config.yaml
n_layer: 11
d_model: 224
n_head: 4
n_kv_head: 4
head_dim: 64
d_mlp: 640
vocab_size: 634
activation: "swiglu"
norm: "rmsnorm"
norm_place: "pre"
norm_eps: 1e-05
positions: "rope"
rope_base: 10000.0
rope_fraction: 1.0
qk_norm: false
attn_scale: 0.125
bias: "none"
tie_embeddings: true
parallel_block: false
init: "uniform"
init_std_qkv: 0.0334
init_std_o: 0.0
init_std_up: 0.0334
init_std_down: 0.0
optimizer: "muon_variant"
lr: 0.012
lr_mult_o: 1.5
beta1: 0.95
lr_head: 0.00748
warmup_steps: 200
schedule: "wsd"
decay_fraction: 0.942
decay_shape: "linear"
final_lr_fraction: 0.0
batch_tokens: 32768
seq_len: 512
doc_mask: true
train_tokens: 140700000
steps: 4294
dataset: "wikipedia_en"
MLP neurons of a small language model. Each row is named by its layer, matrix (gate and up: input weights) and neuron, and shows model dimensions 128-223. Each number is 128 + 32 x the weight over its row's rms, rounded and kept within 0 to 255. Numbers have three digits each. A neuron's up and down rows have the sign that makes its largest values positive.
A block is one neuron, or neurons of one layer that tend to fire together. After each block is what it responds to, as a language model described it from the Wikipedia text at the highest values.

L7.gate24:112118057111136119127156150144181135153144117137136160111120180104141120196157094110123072095147153076094095127139096210160127158088108106122083140120145119064067098134119118076065132155052159151146114126150081171117096171129166092188126160126142143084103183162108098122077097157130118077
L7.up24:073093102069104139172128073136163158215116148123149127112069168140137056139149117126135150103109133150115212162094152086143145126118077116149155094107070153139125098128156138153152102116078163127119126129115142111148119112079148106107137100152114155159087149093124164140103103098139095201
L7.gate404:149117149112098064141143152146206138177133179181145133057149120144111133162113159124126095154155127061110206156119090131205152142116122092146122094134106170183154099149142094140117068145075175117157092179141127195097157106125119141132115083062093137148096136066153088090172109099155120121
L7.up404:135085118061163127174157029145098119123164116166124103173066089188162185129149111122106056113092070168118109154082106127096127149109139124154120066127151128123138099121140139139101122133111112147123133142115082178130146103091101200168144084201152159156165124142090079113118157116091157136
L7.gate426:102141113111086091069097087086063143121164107119124056136113176108141167173078149102150178139109136098063157141115130140134094154090192183072087147144120126132120131130175123121163138153110194132105123117158203128054098149154117123156116112185093131109086191133107077143145143143089094099
L7.up426:148071104174121179109145120125114195137183126097140177183143172130131097138110086141106156109108073098067089099097110129119192196136136123104102180206124097140143157110153134130163190130177141118122168116155163157134077148086173173153141122093185123162098140117092102118150163155126070113
L7.gate473:140161163174162121123117123136113182120122093112085166091172108103139134136109110140156107126175115075116219212123111141136106187154114035117156058112160104120160113137223114150068098101111143136115097142114115133125108104136197138193144126139118128079130132080125086092107087141175141062
L7.up473:110156130127191104119124137141146145208107084172141073089147149154105109159122120102190077181199142126172189122113116114157141115107089150131161135120125140104141161114160117140156162151133159132141058144157163090148130116112129171196151072095129097128135059127151071121133112162146186098
L7.gate502:230185080108149104117132132103085227097127136127140111187144095168113129159115151191156168078140172123103118143137049127106088098125135081169161132092110096107134118130099153126123128122141150141182122136135063113074145128051157123123128143135071105132115143127158146151112183085090148144
L7.up502:169149131092152116122126163105098203145111112139135148128142117073119129163164129133153151104165135122175151100129138045080071198036154116147128127107153139100163188162119069154118089138103114168128074161121064114134159147110101099172135096180055099160098139149135090118187154092163156152
L7.gate520:094086222137160102091091127141127139105154102139030089165163184140137120087140150080082150106100102089174158136166131065160100157187117126070178186163090093163150119123126133123158194144129128118139095094090137137135105127103114158109085099112157151124091109121128049129079123137134141129
L7.up520:153058105101141117102156093156130072152162125172108187124103157071114132118033112157130161071162147119164153120059131125129166122144118092109056120114123116169111120121214110156137095139197128087128134115084126131153123106133147136112127114150080133170162166103104193163130182064087148102
L7.gate532:175130154142126157075138124101115097118114106114142159154136122098138146131104086157109098109132112133141143118112089151164145170070161099127137088126079059111161128142134154137071079064171137101110096118132157188142127152123141104072105107147150118221151138103125136173110084100123182114
L7.up532:180132089093133216160076119105072110105114131111146130135151107138171169142143093181145107187161145085123158136127142216122140125100143085174097093041071134109162101086131131113121107145129101101120124105130177153125158170124144129091142125109141144176147116161071089085182149131130112109
L7.gate636:123122128135108123123100077168164129120171122154054068109238102119139114120073161098126111125112099090136128137120077089156166101080114112083146139126127094135164168068132175148092145091155148127155189101155116193130082119146175060181173147140134061175141121154123127097122100132142157140
L7.up636:157127109122090112127094181116074164124119147103108132108185134160127092112134136138141147150119166119141188156136088110125129112144133093140134170121131174135111118131156098108080126108122174179115111176197147108115125135174126131113135061114116137140074142145152119129102058163147072176
Description: Pipes, colons and semicolons after a header or field name in stats tables and infobox lists (Apps |, Weight:, Genres:), plus mid-word pieces completing common words (Presid-ent, Govern-ment, Ass-em-bly).

L7.gate235:156070156098125084122109141178150099098164147132136111123164127116113140120101126123134129125119106175178145162164157125045126133139147181093111161159163175119113087104131070135119095166072132118185151098174163146129187122118231135099133178098127097094106143144131136124102119198164158078
L7.up235:134158120089126135168171117163094172106110114092099139196125110100094154156105112122122141128178150145119156112127184128127140122091174125124107109181143122081093149135146113145090137118145182115173163200107088113148152126139113120104132072112119099135080102091148133156140074142134168115
L7.gate272:147139063100097139115170154169177093079169138141077128093122123118085128134127122107187161147156132135121132137126144168045137104084070114152123121090120090119117113106138130167161101162140112108085102192151117151094095196058093095141130149102094162100143140142181153113150124138096098169
L7.up272:120120135127050162179186142195149149125121161127169143104100117135131055152086160158177127176096101111128101111164160164147084071090138121106097112161073115082126108108149110181173163160137157146141141170141172178104111155134117064105147108127123169161098148182193135133134107122139139156
L7.gate292:171112174193127091171179116155134084192143152152085134127132113128130107212147081129130226155151094128125101138080105102148137130143030101150143170102135143160131162078106134081104108091096132173123175121131140086134137115133129105116081147103042141053122155179137093139095111154149161139
L7.up292:131136121172117124126117088162115107188148126133120147145158161104138074103115110183150160212102116153125119119104143093133090081082115069161149152159103120112114118143107114087151125087168155121146108159166153148140157138123146127069178066139186141089121099133111169133133063119098116121
L7.gate340:156161157132105131113104102171075178082122087163115084112093095117178071159140153152092108156084161144174117180134167105092181172071125088161150158120180139146119120108133121144142106103129108147160172125167117118131142125114161126123081071159153108135103147137093096073133162101144108175
L7.up340:123100132113129118105170079172118148119102089154077153174144183106078117117178107090164134093075129109083106116118155181094138097109094102154063123143107171125137121120100163110100104205083105167183139128167115102100104136160130129130138107110115103096132178172056073203165112138119129117
L7.gate353:153180166150141118152088165084150116104197109128139117088165114146120134126152122144160093141175053106133107148103140129192102109092138103169125166105165151141109148095056095129120068116117174070134149156132164158151177079172138131113097164152168100106160103104175145143215118205145135083
L7.up353:142172174146140112159134143104093151083116179120145075127148183137168092129125149181166150131064126132092121126097133167206137122091130094160093051123153180159151154108132104123081129151130139144082147145097151098104083135117180104063079119187110164139158142095125130141075109100090150112
L7.gate523:181145076083151135083097109104139081071149160112094163085124113085158112133118122168126121094105174094094140154155097115129053092140112118126113149154164137062165151079179145160086144192124147107069143090185075118131147093144134115131140130146128081111102131123091140110141103103120111176
L7.up523:118139163154129120114158124102106089205102135150106158138123145129147127116090142149169145218130102169128111173152147102120095062067178070098094145142173061086117159105101141097138122133082114116072140069116207144041081144110160097101159133064115108109167059125159057081155091103163135137
L7.gate566:180114164132154103152178142145098099117078083169177100158157127123163069125129188193094129124151143138097181132123134173188132103203104135080127201124103106111076126122131116161162106166136107097149096107102104132162158069100141194128186162120149146083174146161216149137074153062177091068
L7.up566:161088103157124164130124144166106131142140130144170142118221134158169097136112125139123173091183152218103124118120094115119110173164065088130116129146177079153088113142126048131136120134025083156106138099139099143142191120119153087162117151105087121095074174141141082132127150116186067098
L7.gate608:157203113146085113177154166134184150125086150143154171157140157160131098170103167162151125080134099149153166102157133145105116169127089072134143135120118133124100135126177130089132189109088155106073150098128110120128155131092076119101148126117095076143097168136090122147120171165092101132
L7.up608:088084137169163159094118154147151141110091132148196112151109120161107179121100119120148091144119136136127109107118138091152129131094057133151144119101080149079066112101140156154124122100114235149118176126184174101125156146118115128157137149167125130108126124100105160080169082123144162092
Description: Final word pieces that complete common words split into fragments, strongest on "se" after "the" (these), also the+ir, the+y, announc+ed, fur+ther, multip+le.

L5.gate6:095133144126118173164162131100150130181121111092135100145096151104075076146172099117099144138144141084164078111097114150076095089114066073067170064086159075128120109104124101138149137106106181154132163133145144113139182106077162135162102119111132132142155103151140147083160105068114073143
L5.up6:157158121111146154113134149105124103147166185110101124116168156081091090144140091092140134115097152141111110109161151129120101135091125181127174089129158147082115107150200130168117106110082159145083108133094177100173123141082137159171086125085174106189187111158126152088147175095139127158
L5.gate29:114147042114177144162114105074141127056160106107128121151132139100109125165132119095088113077133090140098116133089084101112150138118116119148150071126076127141106086153174073130080134160080117143042114154151127127147134123138151135158106156101138143140179114135097098120149064093137099143
L5.up29:118140079100120155132108174123119137146126113129106072125141159149148074136106072102086154092107126134096112104146209074086119116114123119153124145172166148076174044130169081097107111157110120130068105137067080150138196133137131155121153110102091117155194124170133169181140107124099055147
L5.gate294:151084079136020080161172113124174175137106144096154091165124162092158105141112099151112107177150148111106186132136148127157155099167140087144175128106145068141200144206082149108142145113161107080104093193109112074158121099133070105112070139094091124230173187164154160142121105111157110072
L5.up294:170106101142078098112195166112175142151154122143190108142135126127178149089086069125150070163097120083139172137113128152114112067141135094123151155156078097190121160142155131092113133098197171118113149177160137109076124201162129188087146096104099083110166110131133153162160091102117105124
L5.gate303:128109122105123186134170157144077071096091117114084109104140075119165077072121126151185181145119092150148132107145077111128168134076119080176123153133099120140118136163121165161119177128164102146179058158091152134160196109123143214072089160154126130165157085053200121174183141110124080157
L5.up303:156121202120118182153167115086131187118107130132087134123123100139082147139172121138146159146148102153177104159124079119109111141160133128116149147129056124109099106117164118171112080162101112081148156154131177094127166091121109180093140168122118161086086151143228105111163146101090149055
L5.gate385:121112138071110125094128190117161147180128105090120163139158108170145097141106089101211144128050111149179146088135152078102106152196096154143084128118164161157135069107191131131115106134121113168102076138235108118127160147117130181158133134110031122080150146164121134130138108137133113102
L5.up385:102099085150069136137151137116162143100134089110117111179166123209115100200121117148122098121119148170149148116113133108156124171146044158118027110103175158124142076124145121150106179109175163165162066162148084103118113086076118128141076144117106159105190136148142165118129077120108105117
L5.gate435:066080128139083143132146181169196062123089154140094074107173106098128129128111108151175132131056131163128086161086144093155153089093082173146105147177134160110200134093192101148109196120141044166155213152152080168083104130145140134134052132109130127162171105130146145172122140140141137144
L5.up435:071173136173118144148178179194150077123122166119065143124114087110112121117103130176125113045107105200142127115124177138144097144025108150168133128165096178082161156141160094163175151141117079109143151121199094158171127092134141152131070068109116133169160144193166095166141169078119079128
L5.gate471:139138140115097111142165132121136186162137103127162091111106151177092115131185090115121147128115099141152111076138138113127113163084083115134174128112105138130124169140158111105169127086131106163068137159164136145169116139199091064121052110170132102145150151109124113096148169155161135144
L5.up471:168112139116128092109082157158121145171140133125152150154103105143131088112138093112135135078158165146094076044113155153102070157129097107126134142133193105098143121078178153173174137145078086150075106188130109156114172140160094122077108133121094131132123139184116113089123109142161081151
L5.gate634:187122119089149113086141066122145147139091162118035172122159121135159133177111123129168124076151146163102117135103140144123114157140107131113127150097106121085078143068115137171118194166165122173169095053120113186169096143136139142082137110113149152121205088137110179077105133160176127149
L5.up634:160136108115109175126127147115071100081110141128123141140121126173137174142112144129130163069159126149139134148099108149130098112110145139123166178098043106178114087164151151190105133164157146118153124117141149114091111132137105153103122058160114159177211157170115054121108127100148137135
Description: Mainly is and was following a subject noun phrase, strongest in article opening lines like "X is a …" or "X was the …"; rarely word-final pieces like -ame, -ing.

L8.gate392:100137147104127117136121153154164118141149125148127127085092067101123127117176176088112149172146110120165132175089065098103100148140103114138072085149184112104119125125153163181134083154107132116120082130145137084144100175062129154159158191152160137144134168180086144092118070116129077078
L8.up392:120096140175090106136097141158193149117075076171124183118152129128092113110145109176126149140127125129117142154116135178117130094092131098153169118168117070143175126112131159123158094150129139136078114131186090158156090138104159114120170116124071124120082105092128140078194154099109147140
Description: Middle pieces of words split into several tokens, especially in table headers and names, e.g. Ven-ue, Entert-ain-ment, employ-e-es, Invis-ib-le.

L7.gate39:186149075191099100128127164154135127085147070070055089094132126124129201150120164144138081157154145076169163173205158122155151110124165213144085160112146112170142098182108115105113083114090074128073104151156128136172126158037119165131124157117117149146105169127154127136121120129165099114
L7.up39:121166051114116077128097082137175108140142101129106104075109117108162148134143115110125097132163143109158148207151134119150145125188099161112138155133155086082163130166107159120159103121142093098168143156161015147152153115147161138105131110095160127149149144146105156125119159120104145159
L7.gate74:152083083078100104124050181121137131076114123117155103120161120157101080084109088111149105107134117118094100160171162159120115093160121081124126155163098054145121100178143046100093112108134133101096112124141151131113119049106067128130193113075052121096058088156168212161105130073146123125
L7.up74:146111056137064090129127147149138051168143100105146116110156104141053140113159124116129122098160154113161177181200124143094056140112166083147073150119129134140130103117140063152131116080173134125118179143070111175158109114125156130142123154145104106133091131168201138161138072090155139156
L7.gate117:101112103137132148092088070158122159141133129074172121178118139113099107101090159131162218080125084135138198089090142096095129141166151060112065165069186129104088147153124149101168106102165183112129117153156117118136111211161114154079166065157154173145112083168169099131170111119143123151
L7.up117:127102145164113080156117109147134182050107186061145039094217111127109090094130090082140162190159217135159140121211103081096121150152079121136103185118129141129145174177096107122132086125110153058089159076129139076157151139134115148126139134127136150110108132119102120116186144086143138212
L7.gate238:140096111087098137151127115110056153123170075141126150161134135107098108155134150146135135141127118163142162165153117109101116120131115204204146190172079150080117088124164124120145106132108161067119144160162100124119082149121128143109135147119186193099114076147127158099183096128199113148
L7.up238:118114108098142122110152151160096113161168073149045143128122026108175113135160167115139138096125088171119143134114114150133115107118120177172064123152107134142099124200137067150156134154120120079141078185154134129113125107163116135116115148074104141104203161179124095112067145138154161175
L7.gate510:182091147121126173110139097121142139111143082164152126061110137137078091138113115140168086145134105090084128128024182143073059134128079154116204113112139193129136154091191088104139136129194069097123126172113073138094092107083141148143123104142152138105144143149128195101091129132151133143
L7.up510:184118177148139154153104118105133137143100145104166173113145103142159107114067124124117102160088100156112086085137129177139062093104079138086166155151111092140123119125163142208092113111108121173122181045073180098072111150088155133170149157078125216130169166114147200148177152133149158111
L7.gate586:091089136112073097132091100112135129111136133134101123196114095153174109121136184129148115127171078059113141089119132129142128109074077130125083098085117138093118104177090139187113123122136141130129123128162165120143142141110138161051102084106138138168103137157143156167133175089164120104
L7.up586:135070128082117092108134076080109123176118108127166126125150121121125090131113092083113153087140113122105123120124166102148138111220077157059125090165112101126134122201144143138117103084106151120134144154149074089117135104127096144148134111146129165141149178122150143130073106132142094166
L7.gate606:130081102155090136107106122167118126146093100135205130114175093080136118169173095153106116185099104122065134150142148120132169139152158110148158137138162139092153133163108133184185163172094094169111091160108057114076096137103077087191110121151166178146100125159146170103146170094086077085
L7.up606:128168141095130177141187089078149152149140148135133135129133108109152114057077067113098150167146096141120174134121132114144146143149130130118179096121119166154153199134136094209063148100147156162142179134145158124134086139093180124130073156081156198080177142151105093143183137138157127111
L7.gate634:129075145133113106166093062124145166072085122087144129120132085188122075115089149143107144140143050115127228158198173154163101121161101124086132127134113129100126091152167116126108141120150086124165123101115137104138089089147112114157145101145129154161111168104168167176171148167168158199
L7.up634:128164191183141161127123151118153120107152075104133139102098122144225091163119172117111116207114097090138154138205119114125123175092068113078142120134109068132073112115127134117166073097166172111116105099195165107149172176100156175153128125119143162113108076114133125179120145076135121104
Description: Mainly was, is or as after an article's opening subject, just before "a" (was a Finnish, served as chair); also mid-word pieces like Europe-an, Epis-od-e, Ger-man-y.

L8.gate102:076156168123117073098154125154113111118091090057137111078111146056143118112134093128172111162111106073116103114096133110155150134108117169118072124105135152110105150143111187175125125119094128131088160066219138137097120185115114120141106129196108115106086131127188136131138125124110113169
L8.up102:124095133189093166165156128239165138095153128142102118127077127138127130161136131120125134136103080075114095146096190086150081173106123153128149115151127114063108115127127066149152167146177141152150148126140074133158129102148165137059091147165151153156154131138114144113119114131145135179
Description: Final piece of a word split into several tokens, such as -ed, -s, -ly, -le, -ous, in multip-le, despit-e, vari-ous, previous-ly.